From a checkpoint of a small transformer trained on Wikipedia: MLP 1024 GELU, 170M tokens.
MLP neurons of a small language model. Each row is named by its layer, matrix (up: input weights) and neuron, and shows model dimensions 160-255. Each number is 50 + 12 x the weight over its row's rms, rounded and kept within 0 to 99.
Before each neuron's rows, "fires after" lists the tokens most often just before its 100 highest values on Wikipedia text that the model never trained on.

fires after: " M", " O", " K", " C", " at", " c"
L8.up250:34 30 51 60 54 67 64 29 38 52 63 54 34 55 45 40 69 53 54 58 41 25 47 56 49 34 44 57 38 55 56 51 61 26 48 54 43 61 43 36 42 17 56 40 39 47 68 35 58 65 25 43 59 39 63 61 58 55 61 48 59 56 36 35 61 49 53 54 62 39 41 48 53 36 26 69 62 36 44 47 65 57 41 49 40 44 62 47 40 70 49 46 42 67 42 26

fires after: "u", "o", "e", " E", "ro"
L3.up7:49 64 52 42 63 35 53 32 67 45 22 54 57 59 73 22 55 31 55 51 45 38 55 35 57 70 51 64 51 54 31 55 71 40 41 59 45 37 48 63 44 26 40 36 40 51 41 74 55 48 38 54 48 44 34 36 55 45 53 53 49 55 51 51 58 66 30 54 35 49 49 42 51 52 72 51 43 49 62 41 88 55 41 65 45 36 30 76 49 70 43 38 63 44 49 54

fires after: " W", " E", " e", " K", " O"
L7.up6:61 66 72 64 31 81 56 39 42 36 72 56 66 38 36 44 51 70 63 30 45 29 49 48 57 49 41 60 39 49 66 50 51 30 77 49 43 34 45 59 43 47 35 47 70 41 67 45 50 72 61 42 41 44 56 37 62 49 64 27 34 31 44 45 57 64 52 24 30 53 45 48 59 42 41 44 38 61 39 43 76 40 50 73 52 46 53 67 52 46 45 49 43 59 38 48

fires after: ",", " February", " December", "p", " July", " September"
L8.up630:54 58 62 27 45 44 52 44 48 65 55 35 47 43 52 41 40 49 32 42 39 56 35 51 54 34 39 79 51 35 45 46 46 68 43 31 57 53 62 61 42 57 79 37 43 34 50 32 48 41 69 44 37 47 27 37 48 44 27 48 40 58 58 59 43 34 63 77 37 63 60 54 79 55 73 52 50 56 66 56 52 47 51 52 55 62 74 48 57 54 78 22 42 55 59 40

fires after: "ro", " h", " la", " b", " pro"
L3.up225:44 68 46 51 54 63 41 50 64 47 51 50 43 36 74 31 63 61 54 65 51 59 39 10 56 63 42 68 44 38 44 60 50 20 54 58 59 48 44 50 29 69 39 65 45 43 53 62 40 50 36 37 71 65 42 51 73 62 64 46 45 37 48 33 56 60 65 48 43 49 62 57 41 47 81 57 54 55 47 39 73 46 41 45 69 51 41 29 34 37 37 56 48 48 53 30

fires after: " H", " c", " C", " T", " m"
L3.up310:53 34 48 60 44 57 53 57 53 44 86 32 45 51 43 44 59 44 38 44 64 47 22 52 47 49 47 44 59 45 46 44 54 56 52 29 48 46 38 65 41 57 35 74 67 54 30 53 43 54 50 33 61 60 41 40 55 27 75 50 47 47 60 61 60 60 44 48 53 49 66 44 55 47 51 52 45 66 54 39 56 56 54 34 66 54 64 31 39 68 38 44 52 34 60 37

fires after: " B", " b", "b", "B", "av", " J"
L7.up941:42 37 70 78 42 20 67 59 33 57 58 37 62 25 32 62 51 47 44 61 59 47 52 70 81 42 45 41 52 61 56 44 60 55 51 58 40 30 64 57 41 45 66 39 47 72 42 37 53 54 21 27 49 36 41 44 58 59 50 35 51 42 45 53 49 31 52 35 54 40 71 31 39 65 55 59 41 56 56 60 33 28 22 58 38 58 57 68 46 45 23 52 58 28 58 33

fires after: "20", "19", " the", " a", "18"
L6.up579:31 59 47 56 53 37 70 35 43 72 63 34 60 38 37 61 46 44 56 37 64 58 61 38 56 71 34 67 54 53 46 45 63 40 48 28 32 59 45 41 48 41 45 46 35 72 38 50 51 37 41 26 62 56 58 49 60 52 71 32 57 34 55 42 42 60 53 75 48 55 48 67 37 52 49 45 56 47 52 42 27 53 37 74 44 38 49 33 39 55 46 56 44 37 41 47

fires after: "19", " K", "20", "17", "-", " Ge"
L3.up33:30 33 47 64 52 55 45 51 26 60 51 58 55 34 54 58 67 41 66 39 39 43 50 41 56 73 51 55 49 58 45 26 36 25 46 64 31 58 53 41 26 25 39 39 42 64 45 48 39 57 40 55 54 45 68 41 53 54 55 39 41 35 45 38 43 50 29 50 58 34 59 68 41 53 61 60 73 75 51 51 59 72 52 57 58 56 37 57 67 45 77 41 62 48 46 47

fires after: " is", "u", " was"
L7.up349:41 58 35 48 52 50 50 34 74 57 49 70 51 44 74 48 56 48 39 59 42 40 57 40 57 48 58 43 59 57 52 59 59 54 48 65 71 36 63 57 67 29 55 42 40 42 52 63 52 43 65 56 55 33 62 55 60 70 32 44 59 61 64 58 55 50 59 44 30 69 45 54 37 48 58 48 56 61 46 52 58 67 47 61 28 49 56 40 14 65 51 50 46 39 56 31

fires after: " D", " M", " O", " B", "m", " N"
L3.up975:45 54 37 41 69 50 56 37 44 62 57 49 49 39 34 52 44 58 57 48 46 46 57 56 54 50 48 76 42 41 78 29 60 62 51 47 68 36 59 42 53 68 44 52 60 47 49 43 43 79 42 84 67 51 62 50 64 44 46 49 61 28 42 35 63 42 54 60 35 29 41 60 44 33 40 43 50 60 33 42 53 48 46 41 58 49 22 53 41 49 45 41 70 32 62 54

fires after: " t", " is", " T", " D", ",", " Th"
L3.up746:47 37 61 30 81 62 33 50 62 66 49 48 21 48 30 66 60 45 44 47 41 38 47 63 60 54 66 61 33 59 67 34 68 44 72 47 52 58 54 57 55 31 63 75 58 53 43 56 66 53 31 67 56 48 48 57 44 50 49 44 41 57 48 63 27 51 60 40 50 44 51 45 36 62 71 60 66 50 18 37 37 46 60 49 52 48 35 58 50 72 89 46 58 47 71 45

fires after: " |\n\n", " n", " a", " an", " Al", " The"
L3.up497:60 61 46 64 54 49 52 54 35 43 46 46 47 45 54 71 33 42 59 43 47 34 93 61 36 31 47 59 32 50 64 36 62 43 55 51 50 62 61 78 39 54 43 47 22 53 37 54 60 55 44 60 65 32 48 39 54 62 58 50 46 57 45 54 33 63 44 43 39 48 33 47 33 54 40 46 45 44 49 59 46 55 60 45 49 39 63 42 43 58 40 51 64 40 51 65

fires after: " K", "lo", " of", "a", "h"
L6.up621:55 46 62 54 61 59 38 53 54 61 40 39 49 28 51 37 42 81 64 47 39 56 24 43 39 48 47 73 39 37 51 61 32 54 38 63 38 54 46 36 28 49 51 44 51 66 62 42 57 61 72 63 38 30 53 35 51 56 49 28 35 63 37 64 52 62 56 60 54 54 45 43 61 58 63 69 34 34 75 47 67 53 68 57 51 49 67 37 52 66 51 54 32 31 56 46

fires after: " N", " O", " P", "%", " n"
L3.up738:43 48 53 24 63 70 60 60 63 59 48 68 50 60 41 50 40 64 47 71 61 25 61 44 47 59 40 23 41 46 56 55 72 55 36 53 73 41 36 57 57 58 60 24 50 69 43 53 48 62 33 95 48 72 38 14 64 51 55 65 35 40 39 51 53 46 50 43 36 36 50 46 69 42 45 39 60 56 63 44 43 55 61 50 34 29 36 73 48 46 51 35 44 19 51 47

fires after: " v", "1", "ro", " V", " pro", "N"
L7.up407:66 55 45 53 40 55 56 64 62 59 26 64 63 31 38 49 56 64 45 60 68 43 38 46 57 56 49 60 30 53 55 54 57 49 48 32 61 44 32 58 60 64 33 65 43 72 42 43 46 44 46 31 76 48 37 38 58 76 67 49 55 44 47 37 22 34 72 44 39 44 47 60 37 57 46 58 29 79 55 44 65 47 48 64 37 54 62 46 38 48 44 23 54 29 54 37

fires after: ",", ".", "3", " comp", "4", "2"
L6.up993:36 39 60 50 51 51 60 63 45 53 46 41 45 39 62 52 56 54 49 47 20 62 49 63 39 49 63 28 50 56 56 57 50 43 25 51 48 42 50 58 43 46 66 76 49 54 50 43 43 47 41 23 52 43 41 52 44 49 41 47 50 40 41 85 42 81 51 77 45 32 46 61 61 62 80 52 44 39 72 64 40 58 37 37 67 38 39 55 52 60 60 47 45 79 41 27

fires after: " ", ":", "20"
L9.up662:77 48 36 35 46 36 34 52 46 55 59 36 48 42 38 35 20 66 33 31 44 44 29 52 52 60 27 17 54 63 46 73 27 53 58 49 41 48 41 39 50 56 44 73 44 52 44 55 63 19 50 58 54 64 59 32 33 37 57 63 32 23 40 59 40 55 35 67 54 43 68 56 39 47 44 69 47 46 36 43 47 45 71 27 65 54 42 47 47 61 57 37 55 60 40 48

fires after: " v", " c", " V", " gr", "\n\n"
L3.up211:62 51 59 39 52 52 41 32 26 46 56 46 55 44 35 47 28 49 38 59 60 26 54 26 67 62 65 49 62 48 50 42 48 49 60 31 63 49 74 17 66 70 56 47 26 56 41 46 48 42 60 61 55 44 56 44 68 39 55 50 39 58 49 45 47 57 74 41 50 43 30 48 61 40 69 69 86 30 50 38 52 27 58 64 46 37 48 51 34 47 36 81 55 34 71 38

fires after: " pro", ".", "a", " Dr", " report", " st"
L3.up961:51 38 52 42 51 46 54 64 40 44 48 35 65 29 58 62 44 48 63 60 55 52 58 38 72 54 47 43 38 47 42 37 50 45 54 44 41 44 39 70 20 61 75 54 59 57 45 62 43 51 39 31 46 59 36 51 63 50 44 74 51 73 38 48 56 42 40 43 45 60 51 56 72 32 60 48 43 43 79 54 47 53 35 38 50 54 72 55 49 53 61 51 61 47 74 47

fires after: " t", "ur", "v", "ev", "ol", " T"
L6.up62:57 46 50 43 42 38 55 29 46 59 53 57 46 40 51 50 35 36 28 59 38 44 58 37 56 63 88 60 65 60 56 44 54 55 41 57 52 48 65 66 59 35 65 25 53 53 45 41 66 30 65 35 51 43 45 44 22 31 60 47 63 37 50 53 51 37 49 64 49 57 59 27 49 43 60 38 49 65 34 67 60 56 31 65 42 47 50 49 25 51 47 46 63 78 60 63

fires after: " ", ",", ".", " h"
L10.up403:40 41 53 33 54 52 26 51 54 73 35 66 61 46 42 54 58 39 57 54 25 63 60 47 38 36 57 23 52 62 20 48 80 52 48 27 41 65 45 48 62 63 56 64 48 43 59 40 57 32 54 43 54 53 27 62 29 24 60 38 56 45 60 61 45 62 43 45 55 49 28 26 33 66 65 34 54 55 43 58 52 53 58 51 57 33 68 40 23 68 54 57 27 68 62 43

fires after: ",", " February", " June", " January", " March"
L7.up330:34 75 34 51 50 47 35 42 58 61 56 61 49 38 48 52 75 65 65 72 47 30 67 61 55 36 38 55 57 68 41 39 38 54 44 37 61 53 57 42 54 51 69 53 40 54 53 47 60 64 48 58 62 32 44 42 51 34 45 71 50 63 28 44 36 31 56 51 47 60 72 78 46 66 67 58 69 35 62 60 50 47 38 47 47 59 56 30 75 36 74 63 24 48 57 59

fires after: " v", "f", " F", " V", "r", " Fran"
L7.up633:49 51 46 36 43 26 64 58 51 64 28 49 59 47 62 74 61 42 34 51 38 34 58 47 66 43 69 52 57 49 49 56 55 45 42 39 30 61 46 35 44 66 47 69 56 77 61 41 67 29 55 32 75 59 76 54 45 39 41 55 50 25 31 33 34 30 67 69 60 51 50 64 59 42 47 46 71 39 74 28 55 50 67 48 45 65 21 62 47 46 36 69 52 54 59 62

fires after: " ", "q", ".", " |", " a"
L9.up68:67 54 42 39 61 50 42 49 42 46 51 32 49 58 36 39 35 37 59 48 59 44 57 65 47 30 46 42 56 43 42 41 53 52 75 59 38 65 29 37 50 65 59 59 54 41 44 31 43 47 48 62 57 52 69 61 52 34 54 26 45 19 76 58 29 52 58 42 45 34 35 52 37 62 46 49 39 58 34 53 70 41 63 43 60 48 59 58 55 56 62 48 40 62 72 30

fires after: " the", " a", " to", " bec", " was", " is"
L3.up667:28 38 43 73 40 53 62 52 53 53 49 58 58 23 29 60 43 66 60 41 41 43 37 56 28 44 42 40 65 48 44 28 66 44 32 46 59 52 65 41 61 49 69 51 64 42 56 38 32 34 42 43 38 37 68 51 62 56 55 69 59 74 45 67 49 62 49 69 29 54 45 59 45 30 67 62 37 54 64 43 25 61 59 58 50 63 52 44 44 59 32 37 29 41 54 53

fires after: " Rep", " K", " Dav", " D", "z"
L3.up236:39 66 31 57 67 71 47 46 53 73 40 69 53 33 48 61 28 66 61 66 44 43 31 66 47 46 43 28 67 39 42 40 40 39 57 46 75 48 41 64 46 61 35 32 49 60 43 42 44 41 36 69 55 39 62 41 58 28 39 28 76 56 59 48 65 66 24 69 33 48 48 62 44 68 56 37 37 60 38 68 43 39 55 41 53 52 39 51 64 44 37 38 45 46 38 53

fires after: "i", " P", "n", "pr", "ld", " Pr"
L6.up1020:31 50 52 54 41 48 44 27 39 73 43 51 44 49 46 59 60 47 61 55 44 53 21 60 81 45 61 28 48 49 62 60 43 64 26 47 48 53 46 70 53 63 36 46 51 25 61 47 57 86 43 31 65 29 43 56 51 44 61 38 33 36 58 46 52 36 29 62 42 53 44 41 57 64 64 53 41 33 49 66 47 40 38 52 50 60 51 73 44 40 56 31 36 55 73 34

fires after: " (", " was", " l", " Pol"
L3.up611:65 62 78 55 73 61 51 57 74 70 62 48 39 49 27 37 16 49 71 45 49 63 32 41 17 46 49 58 61 46 43 57 42 49 41 43 45 72 61 80 47 70 46 42 48 47 33 40 57 47 46 62 38 59 57 38 42 34 47 53 54 51 52 34 32 31 55 49 45 34 43 47 36 69 45 44 33 46 53 50 61 45 30 50 46 43 68 43 63 45 37 68 37 48 46 44

fires after: " ", ","
L8.up929:37 40 50 50 36 34 43 43 51 67 83 44 47 35 38 54 51 36 73 64 57 46 52 48 40 49 53 32 35 58 46 47 56 50 43 59 53 55 41 34 55 53 51 60 35 52 35 56 89 62 41 21 38 50 55 43 57 53 72 42 54 39 59 67 55 47 40 50 46 52 55 25 64 53 47 51 47 44 49 59 41 35 46 51 72 48 45 64 32 58 45 78 53 59 72 28

fires after: "|", " ", "-", " |", ":", " M"
L10.up984:55 72 23 41 44 46 60 68 55 46 63 64 42 64 44 48 40 34 48 49 49 49 40 61 47 57 42 58 47 41 46 91 37 65 49 50 27 48 50 31 54 35 46 54 59 48 60 51 36 33 72 56 38 32 69 41 57 42 46 60 54 31 52 62 54 41 49 54 40 48 50 68 68 54 53 37 54 61 69 50 47 35 76 45 43 33 50 49 49 47 50 32 52 60 45 37

fires after: " (", " Re", "P", " \"", "C", " v"
L3.up128:33 46 46 51 41 41 51 49 31 56 55 32 57 53 71 64 44 39 58 43 63 38 48 42 66 30 48 50 75 53 35 46 56 53 67 29 59 44 59 49 87 75 33 37 48 67 59 50 37 48 47 63 66 45 52 42 77 38 61 57 40 45 43 49 35 61 40 57 58 47 29 42 55 44 41 54 49 40 52 47 44 36 54 46 19 36 69 74 27 51 51 64 40 56 61 45

fires after: "em", "ü", " W", " L", "ote", "\n"
L6.up399:64 57 61 58 33 12 48 60 49 54 43 58 63 66 42 42 49 53 52 52 74 37 53 69 36 50 51 58 35 30 60 49 55 52 62 59 68 38 51 59 54 38 46 30 73 41 53 57 52 56 52 36 37 36 39 45 64 33 60 29 40 46 49 51 60 58 29 42 60 61 53 56 45 33 45 64 62 62 47 39 46 52 43 50 35 55 51 63 57 25 52 48 30 54 44 35

fires after: " ", " to", " p", "ort"
L10.up759:64 84 44 73 38 56 56 23 49 48 61 40 51 56 28 55 36 51 68 49 45 75 49 27 29 36 36 34 49 50 60 32 60 70 45 54 49 54 61 48 72 46 50 37 47 43 77 49 42 52 42 62 55 54 64 42 55 54 55 36 48 40 57 42 57 45 36 68 54 38 57 20 26 66 36 39 43 69 63 40 50 39 40 75 62 58 56 26 47 40 63 41 77 53 66 45

fires after: " d", " m", " D", "M", " M", " T"
L3.up430:55 50 51 44 41 28 48 63 51 35 38 47 59 42 46 46 43 53 63 50 31 35 46 69 57 42 49 36 54 41 52 42 42 57 45 32 79 56 45 50 59 54 44 60 65 68 63 34 33 38 50 48 61 69 43 59 69 62 57 38 55 32 56 60 59 47 39 58 42 71 65 42 42 57 42 37 47 51 37 55 78 55 70 30 55 62 52 64 50 68 48 45 60 33 41 54

fires after: " ", " var", " in", " a"
L9.up870:40 44 54 47 51 53 52 61 47 53 50 36 54 57 36 40 47 46 46 66 50 44 48 33 49 40 33 44 69 44 35 35 81 43 48 70 52 57 57 52 74 52 41 55 43 54 46 48 58 28 38 39 56 43 35 40 54 52 61 40 63 61 55 38 68 49 45 52 51 59 59 37 31 65 69 38 57 38 47 42 41 31 50 47 72 50 32 62 60 50 56 58 59 32 72 19

fires after: " the", "iv", " s", " in", " of", " a"
L6.up289:53 61 46 37 68 53 62 52 44 51 47 49 41 57 58 26 47 44 25 51 48 41 27 55 46 45 45 40 49 68 35 49 47 32 58 30 37 54 48 48 78 65 42 40 59 50 51 58 39 45 49 45 46 29 70 48 68 39 65 31 26 37 65 47 55 61 51 53 37 33 58 49 52 40 28 53 58 41 52 38 60 56 73 54 38 69 61 57 58 63 59 55 37 45 56 74

fires after: " p", " /", " s", " l", "g", "-"
L3.up561:60 56 83 25 39 41 57 58 44 41 69 52 46 52 70 47 33 42 40 68 72 75 38 28 48 32 37 56 28 58 51 47 42 49 59 57 34 55 30 41 55 62 36 48 73 45 64 76 47 35 44 47 43 50 46 53 58 28 40 23 38 47 40 54 44 56 59 46 57 47 59 27 41 55 63 58 58 51 40 70 56 27 55 60 44 54 49 59 61 42 48 37 40 64 33 60

fires after: " C", " S", "s", " B", " M"
L7.up869:37 62 43 69 54 34 31 47 45 58 53 58 54 31 65 17 73 50 70 54 55 62 60 43 52 46 53 55 24 63 63 35 84 55 71 76 40 53 66 45 56 44 75 70 61 66 63 44 44 62 55 32 53 52 52 44 57 43 43 26 65 33 70 40 68 45 50 47 52 51 44 47 47 49 82 43 57 49 45 34 45 38 52 60 51 49 42 37 55 39 27 34 56 30 45 46

fires after: " P", " K", "P", " D", " C", " ==\n"
L3.up230:44 70 49 38 43 59 55 46 57 59 34 26 55 37 60 52 35 53 56 47 49 62 37 43 71 53 35 49 38 28 44 44 42 45 49 64 42 41 57 56 48 64 27 44 59 56 84 47 62 43 46 46 48 48 48 69 52 23 64 43 58 59 75 61 62 61 32 47 56 38 53 45 31 52 38 27 59 63 47 48 42 19 53 48 52 64 47 58 49 45 74 40 49 40 50 52

fires after: " B", " G", " R", "P", " J"
L7.up321:27 42 40 62 44 39 45 82 59 46 54 33 44 61 54 63 54 57 42 62 44 47 45 50 50 64 34 35 49 52 61 38 48 67 48 60 64 32 41 43 64 58 58 60 39 48 51 60 51 71 31 23 62 43 53 59 42 51 57 43 63 45 64 31 49 74 56 56 39 53 49 36 49 53 54 49 47 60 31 39 54 36 38 54 22 36 41 43 50 49 42 63 63 29 58 29

fires after: " t", " m", " T", " M", "qu", "B"
L3.up216:39 38 58 51 63 52 43 30 54 60 49 40 40 33 50 26 70 64 41 47 46 45 57 36 66 62 53 47 50 49 66 31 49 52 52 49 62 68 63 48 51 61 56 70 41 38 48 50 48 60 31 47 54 48 75 54 57 44 71 50 58 35 47 31 25 62 79 72 45 56 42 48 42 65 42 35 41 49 59 50 44 62 53 63 54 52 49 44 56 54 52 51 65 49 64 28

fires after: " a", " "
L9.up649:73 56 53 54 40 49 52 63 39 66 49 40 54 65 36 55 22 39 63 49 60 38 51 53 31 57 31 60 49 70 40 34 43 53 47 43 41 66 31 40 33 72 54 35 42 56 48 66 44 49 47 41 40 49 54 58 47 66 51 49 53 52 51 50 39 64 54 61 50 46 65 48 57 58 55 30 29 62 41 47 54 53 50 66 47 54 46 56 37 27 32 58 66 37 56 58

fires after: "-", "19", " (", " an", " Country"
L9.up941:47 49 39 60 66 47 46 74 48 70 51 24 33 57 70 43 42 62 51 58 52 50 51 32 44 59 64 40 44 56 35 54 48 60 59 52 39 66 43 55 60 53 55 38 41 50 49 47 55 60 48 50 67 69 61 36 44 56 39 49 58 39 36 75 53 39 40 56 64 36 45 37 44 48 55 51 47 50 45 53 74 55 67 57 50 82 53 59 51 83 16 33 39 36 37 56

fires after: ",", " he"
L10.up640:63 43 37 55 52 53 51 49 63 66 62 47 49 51 61 53 52 58 38 41 37 44 49 45 61 45 61 43 39 62 67 37 50 53 55 54 59 46 57 28 45 50 61 40 39 40 49 46 34 58 36 47 54 64 64 42 55 43 50 45 53 50 37 43 29 60 49 52 40 53 56 41 47 58 67 40 51 56 66 61 30 58 69 54 78 54 53 59 49 44 62 37 40 57 49 51

fires after: " c", " H", " v", " U", " V"
L6.up994:26 69 36 64 53 61 61 70 48 44 69 39 61 51 26 65 38 37 54 62 51 55 24 70 47 62 41 68 52 54 49 80 37 52 49 44 41 39 61 67 65 39 54 51 53 58 64 40 57 42 46 51 53 51 51 52 57 34 46 43 16 39 37 54 48 38 31 59 55 69 50 44 16 60 51 51 61 80 69 45 53 56 69 37 32 42 51 29 42 47 36 35 55 30 48 57

fires after: " ", " S"
L8.up845:63 57 70 40 37 29 56 49 33 61 44 52 59 36 60 30 53 59 62 45 60 54 41 33 39 58 15 48 32 42 53 40 57 74 76 37 59 58 63 29 56 50 59 55 52 37 35 49 57 55 36 45 40 46 59 20 40 37 32 51 53 50 87 24 54 46 51 42 62 64 54 33 54 80 59 55 36 27 36 65 54 41 49 28 71 58 48 46 50 67 59 51 56 43 65 41

fires after: " An", " s", "in", " pr", " an", " p"
L6.up433:42 35 48 40 64 43 61 65 53 48 55 28 57 48 41 41 22 46 40 43 52 72 54 36 50 41 52 51 59 71 51 52 35 44 58 59 49 52 46 46 53 57 48 56 51 49 54 41 60 62 41 57 52 45 62 39 57 59 35 32 56 37 53 57 50 84 67 53 53 39 57 35 67 50 64 68 37 78 34 47 47 51 47 52 48 40 59 45 60 61 51 65 31 39 72 68

fires after: ".", "==", " G", "a"
L7.up286:66 68 64 46 26 69 36 46 27 54 50 37 57 44 37 32 56 42 45 40 61 33 57 51 52 70 71 54 42 60 48 55 49 67 46 52 49 71 54 66 28 24 55 67 61 58 49 54 61 59 54 22 55 44 36 30 60 20 63 45 44 65 57 38 50 37 42 35 36 46 37 49 46 54 60 59 40 37 62 62 56 40 55 46 60 58 45 57 54 41 43 44 46 64 67 30

fires after: " Pr", " pr", "n", "in"
L6.up7:53 50 42 54 75 52 55 46 42 63 45 51 35 56 51 37 46 49 66 31 48 31 57 16 83 42 62 71 46 50 54 48 59 50 59 61 60 41 62 66 54 58 49 45 29 51 47 54 47 48 58 42 42 68 59 44 56 41 57 29 38 28 54 30 53 40 35 28 74 50 52 47 57 61 63 78 66 15 71 47 35 49 67 72 65 50 54 66 23 38 46 41 36 27 68 30

fires after: " the", " a", " The", " his", "tal"
L9.up13:92 71 68 44 54 58 69 61 54 49 51 38 38 29 40 60 49 41 40 57 79 40 43 42 67 46 46 56 55 39 63 59 29 53 56 66 65 74 46 61 47 50 36 42 33 57 31 39 49 56 37 74 48 68 51 48 59 60 55 40 43 26 56 44 31 53 59 72 54 33 48 50 39 61 55 25 48 46 69 60 39 39 62 60 53 58 68 22 45 46 24 41 57 53 40 52

fires after: " E", "L", " L", " de", " |", " H"
L7.up237:54 49 77 49 69 51 56 45 41 52 71 14 62 70 54 54 53 56 25 72 80 45 60 45 52 56 54 54 29 47 64 55 69 51 43 53 36 54 34 59 53 60 55 65 37 63 43 56 31 64 47 52 50 63 41 66 73 31 56 43 40 51 33 38 58 71 53 49 57 62 55 43 53 42 63 45 60 48 52 39 75 64 26 59 48 65 43 63 44 50 44 55 44 61 71 38

fires after: " v", ",", " (", " to", " \"", "V"
L3.up573:48 39 48 55 42 45 56 32 46 41 69 58 34 27 39 57 44 63 49 49 41 34 39 40 85 39 58 52 59 39 68 46 52 26 48 48 61 58 65 38 59 43 49 59 59 54 63 68 54 42 64 40 53 62 59 57 44 31 42 51 78 47 42 32 51 66 49 66 46 57 47 41 44 40 37 51 58 59 87 42 47 43 47 45 54 52 58 31 45 38 54 50 58 75 61 46

fires after: " ", "ec", " rem"
L8.up586:68 49 51 35 69 44 46 78 55 35 55 71 62 52 34 62 42 58 44 57 58 58 72 50 35 51 34 40 26 38 50 36 71 61 37 71 44 66 44 33 49 69 32 29 34 49 64 58 54 58 41 41 42 40 40 55 56 48 38 68 51 50 54 50 43 56 75 70 49 44 64 32 37 36 51 32 49 55 54 41 70 41 57 75 57 49 55 39 56 36 50 65 47 52 49 58

fires after: "ac", " c", "D", " rec", "ort", "sc"
L3.up269:56 65 40 62 15 63 34 55 44 35 86 17 47 40 47 49 46 41 63 53 46 51 44 48 47 55 35 42 68 38 73 71 47 45 45 65 42 72 41 55 29 51 41 53 60 38 40 55 71 41 50 35 44 67 48 54 56 66 67 44 62 50 56 39 67 49 44 54 43 51 66 62 46 50 46 56 57 54 89 63 71 43 37 57 49 65 43 46 66 42 41 42 49 65 36 37

fires after: "i", " s", " f", "n", "im"
L8.up678:39 64 43 68 50 57 45 54 47 54 53 49 44 48 52 58 37 57 21 40 71 65 51 43 35 55 60 41 52 73 72 53 65 39 57 39 44 37 55 21 42 37 40 49 35 42 58 70 55 46 49 28 28 42 50 68 66 49 55 51 83 33 30 45 45 51 43 45 40 72 50 49 57 43 55 59 45 40 57 48 45 57 53 57 61 62 51 62 47 37 41 41 38 46 37 63

fires after: ",", " V", " l", " comp"
L7.up900:70 56 66 35 51 39 47 42 58 61 78 48 38 23 52 51 65 31 33 64 51 48 59 41 51 44 49 49 61 61 34 36 22 44 54 31 41 60 67 46 55 58 52 37 14 55 50 58 46 41 47 35 41 29 69 33 41 17 40 50 23 41 55 48 48 75 62 51 38 40 51 53 40 59 61 42 46 59 59 52 55 58 58 49 44 22 71 61 49 54 60 69 33 49 42 44

fires after: ",", " ", "p", "P", "."
L6.up847:65 34 39 41 81 66 30 55 53 71 52 64 55 45 49 40 32 65 63 61 48 58 49 57 32 44 37 43 44 66 70 17 42 55 45 37 39 59 51 74 66 65 49 45 60 46 46 33 40 80 47 55 58 28 54 55 44 38 59 39 24 54 48 42 58 68 51 68 54 48 58 50 52 43 49 15 63 75 46 53 46 45 79 54 46 47 45 53 44 47 49 59 50 64 64 46

fires after: " A", ",", " (", "A", "-"
L3.up934:63 48 45 45 40 35 25 62 65 61 40 37 41 78 38 67 28 55 60 45 57 58 55 26 49 60 29 48 62 55 48 56 50 44 70 70 48 56 31 47 52 63 48 79 52 32 42 48 59 31 48 51 35 65 52 43 44 79 51 49 45 36 34 69 15 54 38 75 40 36 42 33 56 65 54 68 55 57 54 56 61 47 55 63 48 54 42 44 69 43 45 65 27 36 65 49